python train.py --num_hidden_layers=17 --hidden_size=192 --num_attention_heads=2 --num_key_value_heads=1 --head_dim=96 --intermediate_size=768 --vocab_size=8192 --hidden_act="gelu" --norm="layernorm" --norm_place="pre" --norm_eps=1e-06 --positions="rope" --rope_theta=10000.0 --rope_fraction=1.0 --qk_norm=false --attn_scale=0.102 --bias="none" --tie_word_embeddings=true --parallel_block=true --init="normal" --init_std_qkv=0.0319 --init_std_o=0.0 --init_std_up=0.0319 --init_std_down=0.0 --optimizer="adam_variant" --learning_rate=0.00121 --beta1=0.9 --beta2=0.98 --weight_decay=0.075 --lr_head=0.00507 --max_grad_norm=1.0 --warmup_steps=380 --schedule="wsd" --decay_fraction=0.852 --decay_shape="linear" --final_lr_fraction=0.0 --batch_tokens=16384 --max_seq_len=1024 --doc_mask=false --train_tokens=199700000 --max_steps=12189 --dataset="wikipedia_en"
MLP neurons of a small language model. Each row is named by its layer, matrix (up: input weights; down: output weights) and neuron, and shows model dimensions 48-175. Each number is 500 + 25 x the weight over its row's rms, rounded and kept within 0 to 999. Numbers have three digits each.
After each neuron's rows, "fires on" lists the tokens most often at its 100 highest values on Wikipedia text that the model never trained on. A number after a token or word is its count.

L2.up3:509529483518460496482504475490473539466481533453483513510538490525480534529477498474523475478491502458508514478478491538506533472501514561496486507547519479519505510503508514529527495506504498489470483516505494510518494506509535506531488472531473529513446503515512516497517510487518542487556499523538496523458533460478533510505497494492488507470547518526483477509483508507531466525485
L2.down3:495462497492445523454530495510480490493520484464514575455493491545483509491507476486462493461477526497491463501516519495501470498508477499516523458500522514522490505516479524487478501503536519480474474516491520527518495514474477471464543501450538502547508504517557486533461476523505539495532526540508486541532518432497482485489495480514514474465521500517512490450443457518519534486502
fires on: "le" 26, "n" 15, "ly" 13, "m" 11, "h" 10, "st" 9

L6.up12:501518471540516515494488460519487489447487492484492552504530463533452507516512503565486461458503530459497528530564502483498471500475515520464516511524524528494516471506491470490521498447485497477476508533502500488486438503481503474512541488494542544505480502484552532519517519514513465531510488524540499451504552485529509525510490491490479472496505528495511531477483440505537567495500
L6.down12:500530498505510465516506499513501460492529484480538505485508473497498497506475448489523492494506527518537480503447489472548512487516450507469503517531551481459439497501515507511483478513445487523505518496440497521529514502527534514505442507489499480508507494472478504494509521519531470479525486490498495503477483518486502506491497526493505502530526480462528477486498519489454451464497
fires on: " " 37, " a" 10, " an" 7, " /" 7, " |" 6, " United" 4

L3.up458:450495495491467463524475534491506495474484508530497479464453464512501504486501552488488477511520517504500499517486514507463515496525486506488481476503499542513464498539539501484528475478437490506465541536480526501485504528508515501488485500483478509491498490495471471510587479550502422460501403502511443487466488516520534464496462501481507517458470528537482506518496509542481508495551
L3.down458:500498495510522522488508489517525503487548501448515494484493506554465534485516506515523518513455474516448524465487515468443468446484510490525491515531538453510531492452501502528472522558496500519548516504482457522463485505477502520476512479524516510488515489469534481496509505489476474510506472508527487530524491452503451544503529489479475476483526529498493502487509497489507477545499
fires on: ":" 21, "st" 17, " were" 14, " are" 9, "ly" 6

L2.up621:513479518505491522453509479499465503494468563497515519513557504523503514524478486499518522517524508443489532519506491454492473489474497518477524524506466557501503441515453474474486504483476477547539546503478558490499484517530493513442506504484537506509485478487535494515504519494493503499500492520509454494518539459465518514552489492472493501525488509480480520523469481540504528535535
L2.down621:534489468526489487475461488487524506533479508485498478520483457499519486453498537492509504512511505506499520506454498512492514543484513530451496453538491495525505487486522476466486512466516500471515533518562548520555441497515512446507508493505494496484482475496475559471523525521516448502485474521505461502497515485512522519522481474516497512496479498512470505476529493510533477489511
fires on: "l" 17, "Al" 16, "il" 11, "el" 9, "al" 7, "en" 6

L9.up697:506548461482550441498469470500487515463504475483507508505521498534478499541512495503481531498499481499531540487462496436470506503482477493501472496526511504487509513496495492521537511489539486504470487511529518492518459541455507497543453491482487513526483493516551521509490514519493516498476479508530521497473485509510512505475500488494527544510499553479532498487493464440476506528533
L9.down697:471483517479512453498480526512523511478532518478504518513499530478533470483504518483477492506575504470450488459503461518472520505518497495503503479522514482490523493530481511468527544474487473462506502540528467525478489484506505507528493499495514484486502482509451467521467481543503544508498502512489515492526520484482479524493547541506422507536509515494480513543475530492531471477514
fires on: " W" 20, "w" 18, "-" 14, "he" 12, " she" 11, " She" 9

L2.up193:497509544464506521498473469454468504504464508431525492526495492512502491522495564480530480492492507486484505458450475509510495471509531529463472508475514532501522494522474512496461501486499507490511495481482485508504526497519518536559480519519462517544511471466504507510497525529530507499515466530536464489481517517503480502482520554496444535473530472488460489487492549522508468490477
L2.down193:472484475481491553515495464466496490512497501498536485504491517498510533489513509518510489487472532485468543495529542498464520509494483529477526493505495516526470535482474516469503510507539556496509510537537504515500510474564513470517551482475509508516520480458505539515524503496486496501485480516486520474486481456538525489505566544497499445488538536591491478502463471474508452500512
fires on: "b" 15, "end" 12, "st" 7, "es" 7, "h" 6, "w" 6

L3.up124:505493521535544503449501486502491520478470479496501487514486502496501548476458504518500457465551548527515488511498528496493501483476483489479554566495493483476523501489505475478511516536466499481498533512489458520504494514477488511506521512477504517560520525528495495487489504501509483513586484505484499494452534503488441472492464548485467510512511502508520501504494531483481517506456
L3.down124:510542462504486526511485462472502487480460475465542547587495476481488522455492518498496517487483532501494494477547485481490476521483514523449478512475472484468430494511475468518537511475487528524461464477488468481547507487536523460522474507493506470530516531467493513493491516517529486539511488499528480515490512492553538487525489522444504534475497509507499504483493521538528504479476
fires on: ":" 63, "):" 19, " →" 4, ");" 4

L13.up137:502537462532461513531515467496524510450497509486545504517500504517493481461534500487503535469507489466531487488471507486547525510460537535510490520470463499516506528517484466508531552505499488492498513510516490472536465547435534497428470480480548542539489510526480506500515516515537501525514481512491504523450500514477520532505492476484492514505488530544489520506469505508523510517487
L13.down137:472524454480494512472501513517502522531522466472530525560523453489455473514494481523470517480500494523531443535523477525503446455523516503484479510516466527521453541471469512501524481457503499490497518527474500544530511464495498510467503496475486504507504456522497529514555515505490506513513530507542514463513477493523468529501471480520508490504540533504525531512550475505482483517481
fires on: ")," 45, "," 17, " American" 7, " and" 4, " a" 4

L6.up339:491508495467478516492521493508495467495475484502540502516535468495514552499463507497527489500494504493525494494486487525509521502471474494510502512487507534452496483498486460517496520502509457488472510497539473498527501486479548495510513539525476494545415504497546476509493537501543455494530434502506467519497514493516530488489493512502513535514464516515460491522508513497492465492504
L6.down339:510445543520496460466473502473519500477549483491465480492491505452476496485510478462460505486507462480515518547545520528514496492485542509489529499547531487527523528490516521483517486499495518473509462513465514499486492504496499523498462444505481519511549489483530529534484460533439515481454546486490555512489497486497497500471494511531534468494511493507499518508499506497472530494533
fires on: " Sh" 20, " in" 20, "h" 19, "ch" 10, " to" 6, "," 5

L2.up615:517508526508515493479474517466503481484481494501536523515496483474514519503459498517491492479490485421487523507478479534478471486486510526501532554467510513524523506532469436513475508504461524446501514544528527474489479489472518487456486548489534508513499500493521518509519483502499488511511477506511512524493472526496515538492478560512448516480529516459495474497478488526487502509532
L2.down615:461517526499484498449489492519493466496480516487484529542516540474513541531489459503476569508490497506519507482519470519444542481525468536500477504515477521448487509530439481491474499507472509480497480479497495481468499532499479463506464524499523454526508557465475471525466488483497498491468461489482508497489497511496496486521494512456490535482523521521478515521507500531508495541516
fires on: ":" 53, "ed" 11, " Website" 6, " by" 6, "=" 6

L10.up575:477457500460498494488489503489546483447536495521478516486477514497519514527518513479501573540530504514497491509474513483498496469499443526463481453484509534494520510489538492524508476496481527490532520537488506514477494501492530474515475504482482484503504516489550506509489495491450475469500465551487516467451534517481499517501537518528498502488507510537534457541530538511476545477481
L10.down575:525512493548472513499498523519470488566492525507554484495490460519496488450493476506502468440481507493517516477484508518491502512500539472549504547524517502509473501521493456459505539521510492509489467484478492459501497476494490515493486469465501521504502500549436486506502485523556462547515500467523497544562475493499509505539491517490487487494517476524505521494509467512512491534524
fires on: "=" 17, " only" 13, "'s" 10, "'" 8, "\"" 6

L9.up216:541491487484494508489505505455519484504517460473517501517509530543498500509534497459543554512518480502492517544483478503526499491490510543516487503479526500480455459542473512504482511443493539501570559503481482528505506503514491499489445497480482526486520486450550531563536522501507493565495450483486469506503496476494480541462472477488415459498520491482473518482499492503511526493485
L9.down216:498492532503478498455525479467560522450476522469503512521495502496477501466479596485544528518483491515467538502469498498531508522495529507496501487491482492504470497479503480475484497508504520482469478572563507520507477515484514487500508506519517476511467489509493506493490500524512517514531512519503508549516477512489500520516508494498510537516490492538476475472456531491464517525457
fires on: "c" 20, "r" 11, "g" 9, "l" 7, "gr" 4, "ro" 4

L14.up210:520529528518541502480487473477493509487482537483516526520504460537474516492466495536531542519526515535513495466517465491539522516485483532520476516480509479477486458529505463526500524481514495536461507493483504485535507505500536496509524450511525532500482482492511504549504475495492498532475525498484484465460485490490495494521500471496461556538464500508508507520462527479478491493494
L14.down210:458482450502487494489527487498507536453476504513489481528492517489510501466505519492452493518494531466475506551480482532496551495495521501488513430499469485542502493489485558484525488485504465455514447483517472458480499503496515532480500471467459508502453494509500490500495462514509519480507536511514510496481500506485512531550545492545491510514526529455503497534507550535495513463499
fires on: " D" 32, " B" 21, " Ch" 10, "-" 6, " con" 6, " E" 5

L5.up548:493524491510504518469507487492498509492449517471485488564507516517476514528500498516544508452506524488492505504462512511505551490455517526521510552519504551490511475479485498484535536522515430513482528499518446491498492479464527466515499500507530498529463489513527528477493536499530455507504476515477458511494494482534526520463462497473489533496482526498495515486503555546486488513453
L5.down548:508480506495501511537476544497539473480486521457510476503520491486476484461448520464467517478551507486503503516532479511519456547522498481447522480516475460513544476488520491504513509512488554458531472530479480521475517488513528528503508545496506517518487483535484480552512461501473535512497507479492566529500470486462484490503506494489529458473524506526494536492501466473503455476539
fires on: " to" 20, " in" 17, "==\n" 15, " with" 9, ":" 6

L2.up523:509457539468518511489496502496436493512493492455513490491470479550511498506494519473497492555518479450525498478490475443515479502519483525500474512497489561525478460541445500464529519532516493493543491487549545495550470536466492485511490500511539500501487469483524459469492513491495501530525480497495489462522500479486504510497503507542484524471553506504489490507461524544532477489490
L2.down523:500531513478465510500523470508477494509531527488501505513483448477476511438508499461502501521490544536498534537508488487519487522508529513466499489486469520492522450477482480486529496572494503510486495529534502500522489487464506478497493496484505499495476521517497481434504517540528486475510485496512491492483463521510514453519517543520532486491465526529549487485504549543487510503518
fires on: "l" 20, "el" 14, "il" 12, "uck" 8, "-l" 7

L2.up328:482514490550500531453505462504452535519518533480488534500495500513475531491479493485523506475499507489511491523509482541496521497514513536497474509504504494475506482517514499496502481493510500531526522508478486529491508516451483501499514511518496557512434483486492475522496512479534501484542506538541462514471487468468533530481499507474508522516493490469485480475469487500523540489466
L2.down328:498522522520537510501504487512485479522501502439492503479459511475520505482482561489503496514484506462501555476478519494535483468507457516525541524527524514500493479520485476511546484504548481476521502499559512530516488502520479484451465464456456495526523509526482490518481516530484559529502494507521498499501484533463520498487538480487544505462509533499506479512508482499512555522509
fires on: "l" 22, "m" 21, "il" 14, "th" 10, "le" 8, "'" 6

L3.up473:483530509493501499511484525516489478472462520610556491522449509523521511476501505507477488494508550509562487536482516515467521523499520484497505505482503532557518499481525536553541513478519532490480524463518527545510484535537499507515507489511471519500517521483479476515539498496486490448503526483511503506493517463522514487507486528480506473553592529510491482468498521508509518544511
L3.down473:511475485493454516485522459497500527491511487460485507521469515498492502491516483482503539528482489508447511493514511489504518428493486505528510494526474516471540518518502482485469505509527479468530525510466497485490515510496526528473506483496522498479493471492517480478455509512484483517503495475504543475522504464489509500509514495501532517528451451481476471462480477503454519499495
fires on: " from" 26, " were" 14, " well" 7, "ever" 6

L7.up161:507529525533520521496490492488471490465481462477515546528510514522434530522523488529478512472548478473551511534451500505505506494526452464477490512475458507461511481473484461463512495520493497496490546520475517469488497529499519533530468549502537530550455476475499490502515495546513500509496522498495521476479544517490548499509467483479528502525471525501483477515527513476504488556472
L7.down161:519483499488474483486459463449483487512459541552499482546436510510532523541540506486516486486513468503505512546515549498488554507505518502503509508490505461544524508509496487496497512506531502528530494501535461513489478474482483461489515483499503482424504495487483512470476514482468538490493550487524510489483506484540429496459488492514459490486527519545475503523531510469475498493503
fires on: " a" 27, " l" 16, " L" 9, " |" 7, "in" 5, " Ell" 4

L2.up314:501542508538500511493506425468532475508500492484479542514532463523475520473474551493521492471491518501498516510493487554534540490456543508489501493498508495495491501481502487488439514495494512516475500523503521544521503509494509507505525511494506539533477497454503508515522494472479494505505491570567519544524525495485541499501516505486506519479490510519506538473507485493536518495478
L2.down314:460548538473454497518490493501517484459479451472557560538534520522494441501502528477522515461498527491501535490476466506483514550525523497483510464516490506460474531517463510468528503528517504479503492504553462522512505512534498527503490477470482487509462481531523475516508501509514529545517468554512515537492461487541533497482508504504522471461485485483487487502479540514508504481486
fires on: " to" 20, "n" 14, "d" 14, "id" 8, "st" 5

L2.up727:500491482565531501522529488498472534451450517482509514543456506502487506481442505513503471498517511482505485478514522524533496459467519539489488544494513524471498523461500491504527503457492533502511522529511509500468483504518499467526488527494511517509514538511515548505512519475489505519548470531529542539474524518464474535441474532459481519467549482519496479476488478505460486471505
L2.down727:493509524473516480476506488507498504520452513511510472568475524478501534507516505511454494491503516471473482477528503494484529495467498497452454507496473518491447493522474506535530474502518503513463471471482509514481517485521494469521507493495519495515490514468523521495470512492474468520467508485526501494529495518524516474510470548433490523476521524513479518467492532520555541497493
fires on: ":" 80, "ary" 6, "g" 5

L6.up7:523467516519477499477500489515475547504464524492521464514526495499493580509495510489536496474506497514520558491491474500462496510503552527494501511483448491486497469504474466521486498510501459508446511508488500528552485539510527478545542515541473497529462514479495481477485520533507456503509475514496446517483484513524478493448507482462476527501471506478517500519531533503477465474487
L6.down7:485506512512533471488485477481521480526524477464471507492468501513471479506510478521475512490479477452439494537513539493495492488509437470506514480561540465537497518478538504530479506472472519518528493533499503476474502493498449542493503490520497522506513483508471510546518459472492530485491504497474519474477471470494513511544530489512517532513536499553475510486482452468513503496503
fires on: " to" 24, " that" 16, ":" 11, "so" 7

L3.up632:543525482498482508516487515474485477440428517515488492521477535555484481538540509557511458510513517514505505529493523502496523449470517503474510492494528481533492494439502495460461493520469466510466483491498465515522489457456518531502515509512505565507495497498512488471526532465533484539459479490496504521508515468526507476474470507506490506520502497523485519511542516508528511530489
L3.down632:484479484481490508518481494513563467493492495486537523494484484497442473469463509488488484471558501491506542485548494517493500568513530499455561523499441531492481497519490462496546493467501537500482505478519501511545517518502521509479532478506488508487471522483505510527496490499515490515529520522544515481478489470500478527514475424500503485538523444540531508510460512532501518484457
fires on: " who" 27, " which" 21, "'s" 9, "ans" 8, " and" 8, "ists" 7

L6.up502:528526486470503467544495492524490469519496489477507483502540533522505529501456494477528475533513501508543522508494472526516482487450519526478492539498484506507491522504462490493512528476485487490468490498531461467519479512449483516515551562509483513527433499498513498513510484514501474529450449550494456517479499500460470544447507490495519554490502477472509513503506541498494483501482
L6.down502:480533525523508479486488539490508516527485517533486492461508498485462548529447544497498498493517507459496480521492500503488469447516504501515510479521522489498492524475527496527481509515519520514484501530520556482448545448509487522504476487498467488508510484493496485497462513456487477441519504455528550537517473492446498486552519489495524507487535536541504491475534512495450516480498
fires on: " de" 29, "á" 12, " The" 5, " of" 5, "a" 4, " Like" 4

L10.up472:484534512495476467482509494492479420483509504476526529521527476537492541511472528526497511488468473437507535502484499501484525528469509472499477480508506506466528443525472453493506511526508491489514501516523503472476484446484515414521490540536494488536455472492534515514493528527509510521518462512564495487479508473515525519485447491500498529479489511511475476459521549516512521522478
L10.down472:486492504502481454499501493490512520491508456505560444497448498514488479519484524468514456488513514498526469549528537488508490527499499478487495524509494451506537499547549499527509469519514535541467511494464480475463506514510483492448502488509492485450470524509535478481523483522488488464532494514502503561491531490526498522507471498548473462512463482506498503529461512437472458516523
fires on: " Sh" 46, " l" 33, " Sam" 6

L10.up58:510506480545534514522476458461505509488463498508482514489486491512481534514451518495554515496506483501503506472538547481541512505454541531496482502496541558477448492525491565487514507496470477510487513551538468510528519492526499471498466478494502501509526528478531550503506518484467476497507543534452514520466523434529474495468464507462485478459539515517474532507471551514469452509503
L10.down58:525523507534494485504504510519479468521504528549520486478532503502502554494516541537516510524534504481528551494490493482487501533488526515489467464503466516476528433525500420532484549536482526517490486500519488522464527505485473474510511484499507464545522487483532516464481495450458520451480540517496501480514520488537517475519476473487536535514510504464474499472490504544501481494468
fires on: " g" 22, "g" 16, "ig" 7, "I" 7, " I" 7, "G" 7

L14.up328:573471482486506491548515510513534472475473518485517441512518481531472537527486537484497517538526511510511483468540497494521465493494488517493504535484482514466487472503475507472465534493503508440530526460561479487512474470488495496490526536525474515526491496517509515547488543478497479512498476487497537490489525501514508560511470504485489481476480467518461517529487509524482510514486
L14.down328:509469543456467534531504506520470535513507525535517470530462537539540486469478528488487484483494511469510532473463488524479495538496534487505518528485535480530479503460507456448539493532491536485487489503536485502497511495459500486489518508520500508528489481472441505507476451492491526490488503513513507519504560483489483532517528501465452518515452494536542500506511477497518507445499
fires on: " p" 71, " Sc" 10, " g" 5

L14.up318:518505498518504477521535508460474536454489472502494459531528478557485496536523502538438482455481494505528493534540497499477485506464462508521491505503517514486521500472487489463523556475496519473470528490487486530506497493448529507500502457465519507497506497490516496485517480538505523510535454568491538505496478521532517533539478526469519511522506483491483549501495486489503502520524
L14.down318:498504513545518482490461528496516501522509498504492515505578503505433460515469477455469510466523476494488504526467524477529475482470507489517498501515494505481471501511492492522507516478478497493469517547494498536514521528486525531433513524450485510543505503534494501502534495504502529507535506484524537528513514520502480526496500489490509514460454488510472451522481507490514468509500
fires on: ")," 33, " (" 14, " American" 6, " is" 5, " Italian" 5, " Japanese" 4

L13.up505:472490516532535510469497497501471528499506488497482488529521525527504508481501508520493504462495479471541501473503461476541479457522475544477484490489511493500492489492450495514441532494473493497464519521510504494526497572507496497471509483482528493509496437512514480516501486458488467514485514449499480475512513528508528476533488498521467497518499511536479529496487513476468492500455
L13.down505:497488518503540511468498525510490534528499544595482492517510499517516488478523448508480544496496497502507489512506536496510518462472511512529526475518502459480490493474505511481516529485504497523520542507489476455482457481482503516519452463479479515419500476556542501479486469505535492529453512477475513475475521495479515534525565464507491521520481486493455494486523513473463520518507
fires on: " sub" 24, "-" 24, " inter" 17, " mid" 9, " Con" 4

L9.up179:515491509514519514525466456519482535502515498462475487482472521502471554485493490500527498476492462483530522525484487463457481511469517480457478524535505529519508510488504492504528488475542528530516508508480509455537490520497512455531520487503510529578468427485510501532491522495520525552483482549526492468509482489507508507535469509550479517503499519508541493508517516498486544504506
L9.down179:454490491539498498510501521485494480516524526519549547489495563505473450519478494492513492557499491502482475470500512468512499525482478510478513486506521497519511520540473508494489532529505460495477471499578513515495515514553505543491465484483481487498533461511511526545514494490501510496508508529512508468510474498470489520485498482508474492505469451491493493490494508463496470516497
fires on: " N" 22, " W" 21, "w" 12, " n" 9, "an" 9

L12.up120:464551483493487463491502453512536460497475505471517490510499511545442527543499515538570530497489490497556533519495458514503483483493518493503478469505509546449526494531478484504509555519477488462494546489515441473496458503492521489547525474513504496538502483500506513534528545521513487548498458537528474492479461473536546508480503486484498509462509503511457495486506504511513504502451
L12.down120:460525492477482476487469489477515496462486516520534477494500514506523549535529484533498532477525500497506521464455482541489476556487517501467475453499505500509450478500517528571501524542507501460479535471482511501483527488496496480494512517511480480504510541509527506472509492493516477516519521479496521486504498487495515477479474521478520506480504411468461515495486519472488479515497
fires on: " Sh" 17, " St" 11, " st" 10, " Bh" 7, " wh" 6

L6.up131:507521490524474510497503486510524511507482550495489491507530504490480500499472541506516492480563585508459521482533501467489494462493485493487569496492557485500465480521471510483485498514496506545523543468491491479490491505499510490490480462469488524494542534457539515519485489538497485513509494507492502501494518496475465512500485517496445502559523527517517505472465478507481483482512
L6.down131:480520454496484520490491496532531505519513482464515477545477475532491481498513512515506515474530484474528461495482491534504507484522570494478519533495484457530541489488485502508449494469504510490472493487493476489545455512509467492477514485499510546473513502505504541472502506487538503524526482475513445454497502511545486506457515445512433515567511487519481558498535476513529510488508
fires on: ":" 32, " under" 9, " of" 5, " over" 5, " to" 5

L14.up762:512512520500532521551500472489469493473490470486538488549468527485481483478484500502477517475539514480519502480505479492488497479479516504509455530502506507489491490510504471515508489484437475504476518513497516467522485512469537501484506464431527453550471496503514545549528483512518488512500540510466482500462505497453484542528526516491503533532495502510489481474454523479431489481474
L14.down762:520490432494517474474534495535484481473505496524537474489506559509469508445547497538482461506538478530503478499507513512482534473501493525530515538519501473474512536486475522460528510502488498489520475551495494484496470486472470497515500514488472466477515462474468505521531477482511517468469530480500486500539530500498534479529568465530494489486492501455511562482492522508514541487515
fires on: "-" 23, " Gl" 13, " Con" 9, " the" 8, " Ch" 5, " Zh" 4

L3.up69:505539479498506458497544484492484508460484476490542507507551512516492541491465499505527488533537510497550516508454467424483488484502482543493497482548495496477497527514498468503546518543495468515475491491508496552532471496452518517503462530531531501511447553549533493491520485484498470529520492530492493537489520474515537494480482470493531548529489528509465513467455489476510482499516
L3.down69:489494463463501503502501497515498513496491513457499523479524519493465500485461502501491503508492523483502524521531477464485515528463497445502491522513506511502459498516479506507554499464502505501496525478548530511501503514449486501500506508478469481521509474474501502485463486537516514478501475518518543525531500488460519485485516531512533495495536473472509439509559529481467506464517
fires on: " de" 27, " The" 11, "per" 5, "le" 4, " En" 4

L2.up647:488541518473488501487517442469493494519515447446514513503534467568490482484495514498490475478497478461539516511455481520511512479477535517443468498452544489495457474487479494513488552509527505475507504499500497513486473501459536517529484546525475521550473498423526494537496486515510514513532500524494476492509485476497534487502519531508511495500489511521504525492489517552527527483466
L2.down647:490508503450459494506518508502498499491519501450500515491496473539519485433496493475509516502509507485529497469488481489511471515474514488466503465483495463492470514481504496493523463508493437498519515554538488535519487517483534484495500522531501485490498486490516487486467521509498517506522492545532485516475494531510517487462532548491508499519500510446497462485447538508534509462540
fires on: "h" 21, "l" 18, "b" 14, "sh" 8, "-l" 6

L3.up524:468477542504509456493506499499546496483518514516497513510497497509501522533480518525480503523543502478523535511506551532504499513547502482483505506514497544496556517482504490486517483498496498464496473439585505501504469495492540487575508482526465508527501520478510469499545476453453546511508479505485505499483509501493545537482519535515509505552495517499549538505517504484503491514450
L3.down524:466502479511502507513492508494513516531491466449533489495496501481542496517512480506492507529501527550472519490499463518517501513494507498506489470518518507492496502515496505490533494489538475488506525500512500486466549479488506536503508475474527533460490540485487494463496493508541481477467504463524511496525490487459495475552520507488489473517504454453468548492442513522443523463515
fires on: " of" 28, "awa" 11, "am" 7, " least" 7, " were" 5

L2.up658:533512487517530551511488500484500540428502511415493488506461484513486500532488493480517510514511467449514527519480501492529442529491477485481495557488554499476451506524455538482523463495470517505504496487506491487513491490522478486492514522496546499507483469483513508505509471498539488499497516492540505527482506508513490505499493562520517461525532483531472512508515506554492476507472
L2.down658:492494478472534524496497465497490495501456510458506523544455474508495491487475515481505519484548498519513483507520507523515466456465523522457477502509498539492486523518487540466477470549486466499501508516522536496508531458510502469536509503461523464521481530468513455543480439482497488453479511497503473548539487496535510471484515495532492470471519495510482475472473523531449485496512
fires on: "al" 16, "ok" 12, "'" 10, "ud" 7, "re" 6, "vent" 5

L2.up43:491566481487474499482513485486467529485460509479496526527500490518498505501501529496535477525551511461471501491463534504503525462514504541474511506500503514500475461476456468494452499522499534509508519483515493492483541522498498482529460535475498532494520501443548520506511493529509504499484458532506507498539501465483518511483472508499462509509515515548506508478483495498526491476505
L2.down43:492533516475490539496485445465503457509465495519514505545527442506481514496517548547490498487523442489511504486494486480505502473509521517531460495485495516467486484526512480499465543490535520492518554496537510493499525501500558545507466474518497510521534467465518495500483494517492530518493460492478488493500482499500497500495450531491483535521492526484516475460545521476477502509471
fires on: "ing" 29, " to" 24, " with" 10, " over" 4

L6.up35:481525492575450518491499496495499469476467550476459488514540502508495456550490517533508497485465484472475543538503536447510448511503477557490505496514516493477506513488472495508456509513472508516489546516482451503485475523495491520483485507501520490518494497510535484540500494523518483467514502503495506494513565476500549472516515499543521474498519512495529490475515477516479481530524
L6.down35:464515479459549504520528496477530520511547522538517529519474490482467544482532511454461500485520503510514481437490463539469508495565495469488460526493495521482511525477563483480508522517464475522470532503535528487501506450546482496546479503481497495546469529493496479493517487514491440529489474498497534504503459460500473488509494523495497440483473485495491496500481512513523484487508
fires on: " " 27, " in" 21, " on" 9, " as" 4, " a" 4

L14.up149:512503515525522475507548521512491508512450491435518446538513449533465511547486514503490495487480519514486485531517497513519516516487453479498522523500468531465504459522518486457536513491478508497491509528514486511516498440522504519493570497478475492519482433480531521529506533487492488470478518454542495492508464463503518548510483526470526491556500510513454497529490505483475505493491
L14.down149:478521555481520500521520504461532483516501508508525542521515496520493536498487459525487494514474493527528511489504518495451491516525479471487525522500542546512498499506520539452509526477502473524556497521505486539508488535477450498484494506496465508475509465493480553488495476507587494499484498510477453509511468463482454553485484487515482486537456499513535552486481495496485490492509
fires on: " p" 61, " P" 35

L7.up186:521495505544522518453480482479502526449435543513528506540479493482453539516457523504499456462539528507506528480508535465477500494469521492456494551503473512442536520484506490492502488523501519508484502524504469472498481471492510511525506512519535491555484488490463498482515521455539498492561526526537524502490489498506483447515481495470488506505538508470516492496474521492481521486497
L7.down186:524524537511546495480507473488478448492472506492521475529533470479475513517471513504460487521497513511479501506498543495478501488484508494468479545486476486494455503538478491519490516507484535468507540475481516471539515525509554516518506521515509537464470503497511500538482517502504501529515461459506515492454505517499476456522476514509492520496507497490537486485552521530485498517504
fires on: " |" 42, ":" 33, ")" 14

L3.up593:451492467478465507498482517463497468452507522517456527459483453500522514522514435497491457494510484489516480496479507437483511533499503439476497509475520527536570495456517511506496476476471507498534499519481506519518473532478491501513499542481464471491516479510483493503519552464507495458482479504501510504483459509469532516499480467477502494499532467509479517505455525507525503502509
L3.down593:513457490514513448491507441525483517510499488508535495523492519491434486510510480505498523502458494521493510501500505463500482465469475517548512487504463484491466498471488450451507489516464505480503506487437514500491507488506531496518481460527495482510505480509520492465542526527500495495509497471515509500505530518539480477488511534530448515510494505505510486495493408475470530503481
fires on: " well" 31, "ly" 9, " their" 9, " " 7, "ive" 7

L12.up717:529494518542508508514507489504509484506495483516505475535504456532507525520512519540477514477515473513477507490527478459512508495516492505472516494464536502502440495499447466516486531538439513491498530473545515507514465511492505543467493500455500459465536480487495493537488492500473465542491490439501523552465527506465521519502505508517509503512508502500472482511493503462455444486521
L12.down717:471477520496495518478472474463517499496523480518481516492504528460497517515523485484477482478484537487498462512523473462514494461501503545507472485483510539492470537485514539460514508506513526510498514499551505439504499513481481478484475534486505459487520468544535486486535492498536482507500473495485485473475565573471492505534478504511479511471491458513504486465500472544532494518537
fires on: " sub" 12, " sup" 10, " inter" 9, " Inter" 7, "ip" 6, " Sup" 6

L3.up230:411505515464489495505498494488495483454492495511447500485473554512508495503493487526486473520494489509521535531485527496491496511547486487471480499461464521513492501434527510481500497458466515464488519473523560507509457494480494508547499501505478490519482493517495507473609507488470471449494501491490475522474546479498503529479494497489511506536532521512508539487490514494498516502497
L3.down230:511447503513502507512482479499507485508525491494504492520479502493479531501537493486474539494480531500459470445473501447488494480475515478566539484552525473518519481516470480494523500498512470465503495495497440488463500509495501560513485490520533496495476485455462473487506493511518485492491506461544555487518476521495500487517497504519488494507478494473483471522480459534474521493477
fires on: " were" 37, ":" 22, "ual" 7, " " 6, " well" 5, " of" 4

L10.up403:470462508462507478490493497483519465445514506519464537494479556496525496507528527469513571538486473520495490533505507493531488468478483527451481458504518506490557511499539524497506511451515517512544531506469501542529483511481517498489527522487491491520513521511529470471497510476461517439507478517495538477492504471458507508502519496561495504499470556535493460516503530550469501482470
L10.down403:543512496528473529518537515505488515564508538519535466511515423514481504471463469511481467459512538493524508479469521512472509524505534497541497547509532514502478523537483455479504493525491507501494470505510471472494503478481518491522457448472508518506486508528439498513483461537550453543475499500515482502490479479518513504516510520474488493502557489471522516513528458475492523545531
fires on: " |" 26, "'" 12, "=" 10, "ained" 4

L7.up701:500539490548469523571500493508508484480493526480492509530530497477505493530522492525503550504490523460493499503551519481519474477488465488519493543541516510525525489491460483492498522470458488550517490481495507479487485473509504506466495524495529475516517455516536489526545538535504511474519496485503486472441520523528511491454484471498507536496502534503509461479512471464446456513517
L7.down701:505509516484553450455523515471519502498508528477495476478479525556470499454514510486498443515537503500518496478455484488478496519491528531463524482469492514453500502492503509496523529528552482472500544482507489482515504505543453484502520527506459522501460544514488480481499465488502462526479439486522524492547498462488518500536466539486506513477476483509497517540495519518520503503502
fires on: " a" 46, " " 6, " film" 5